Weights of a small transformer language model.
Training: a variant of Muon for these matrices, 586M tokens, 8947 steps.
MLP neurons of a small language model. Each row is named by its layer, matrix (down: output weights) and neuron, and shows model dimensions 80-175. Each number is 500 + 25 x the weight over its row's rms, rounded and kept within 0 to 999. Numbers have three digits each. A neuron's up and down rows have the sign that makes its largest values positive.
Before each neuron's rows, "fires before" lists the tokens most often just after its 100 highest values on Wikipedia text that the model never trained on.

fires before: "ir", "cri", "ign", "ign ", "it", "i"
L8.down369:512488480512502510497505485484513504438490555517503538499477515508465503480531508464517502498485518491514473499533527525512463498508508496549497470528527473548456524522511506485497478486524485489493486465476501530493535481515456494479537564502504483502489501456473496534478503518489495517

fires before: "States ", "ro", "A ", "ers", "er ", "King"
L4.down286:503521499527495472519457519493497521439542498535507539480486481493487487508488516508433526513481514533533489499498510514494530534488529497514518470496515503501482469485463527495541503496494438499527489470473530505511483516522461479466521510514540482489484553478521504481506495508527510526

fires before: "201", "202", "200", "198", "199"
L5.down89:502492504472530490446553458513506521477518578530485487514529520525460532498538539493514535492496474516501520490532545490528456498474510459491459513505519502452490481515518505515485508514496490478476521500523461551514499508480535534504500476416468508460484519544512510501486503498476491465

fires before: "end", "al ", "r", "st ", "art", "istr"
L4.down402:474476498544501553503471527484513500519494494516493506556517487497469532509474449541483515506535484489553515549500486521508515505496465517494524468532463463500462497479447539497502511509482511442490481472486513499471551526465505491499543487506518549509506488493490504508504458519490478508

fires before: "y ", "ed ", "ro", "ing ", "or"
L7.down372:514506462486490514494496501499501501512547478496512483461520531474514505519496542521545535462501506520550505530531477528493495468523457468525459514516540504490545528513487558489483533500486527510503483520499490526488491521485505480472486502533464481534545491540473519499472537486478559475

fires before: "r", "k ", "ial ", "a ", "u", "a"
L3.down257:508478495505541502481539481554443501536482535504515543526514511488495536499520514476525492511459494529439485504499496510508478527495499545506546450494463475538509541495487507508484508477520515510486486521507520547524506510479498539517503472460470486476526535496524531554481495469505495515

fires before: "th ", "is ", "k ", "is", "er", "th"
L5.down302:529507466483545498544470492485473534529516508471525483509466490492492494519526477486480466527521513477489509514491523497523483460520540550478537470469526474505526509445493502494451528517495478462514492532503513519487498502490483518516465519521474495501520510490538477490474479479454483467

fires before: "h", "ht ", "==", "le", "re"
L3.down267:494474516510508496458486486502547518514507508519513491503518467515467512447455521513516414509507504499466527489466522512486548518510541485495481512495461520511492520483515500497476504483558460523541541487507466469479458489525486481508505508488522508511466466535508481500519550468502452459

fires before: "an", "le", "u", "any ", "ing ", ". "
L3.down461:486502509518480463494467504502495532472504531499517502511514495487507492468503515506513488453488507519509510507477486538475530532496462473548556499513524499475516466488541513521528485524540470512485518478468436451556517460509475572490482506508502510517477463531548514510493480512516502461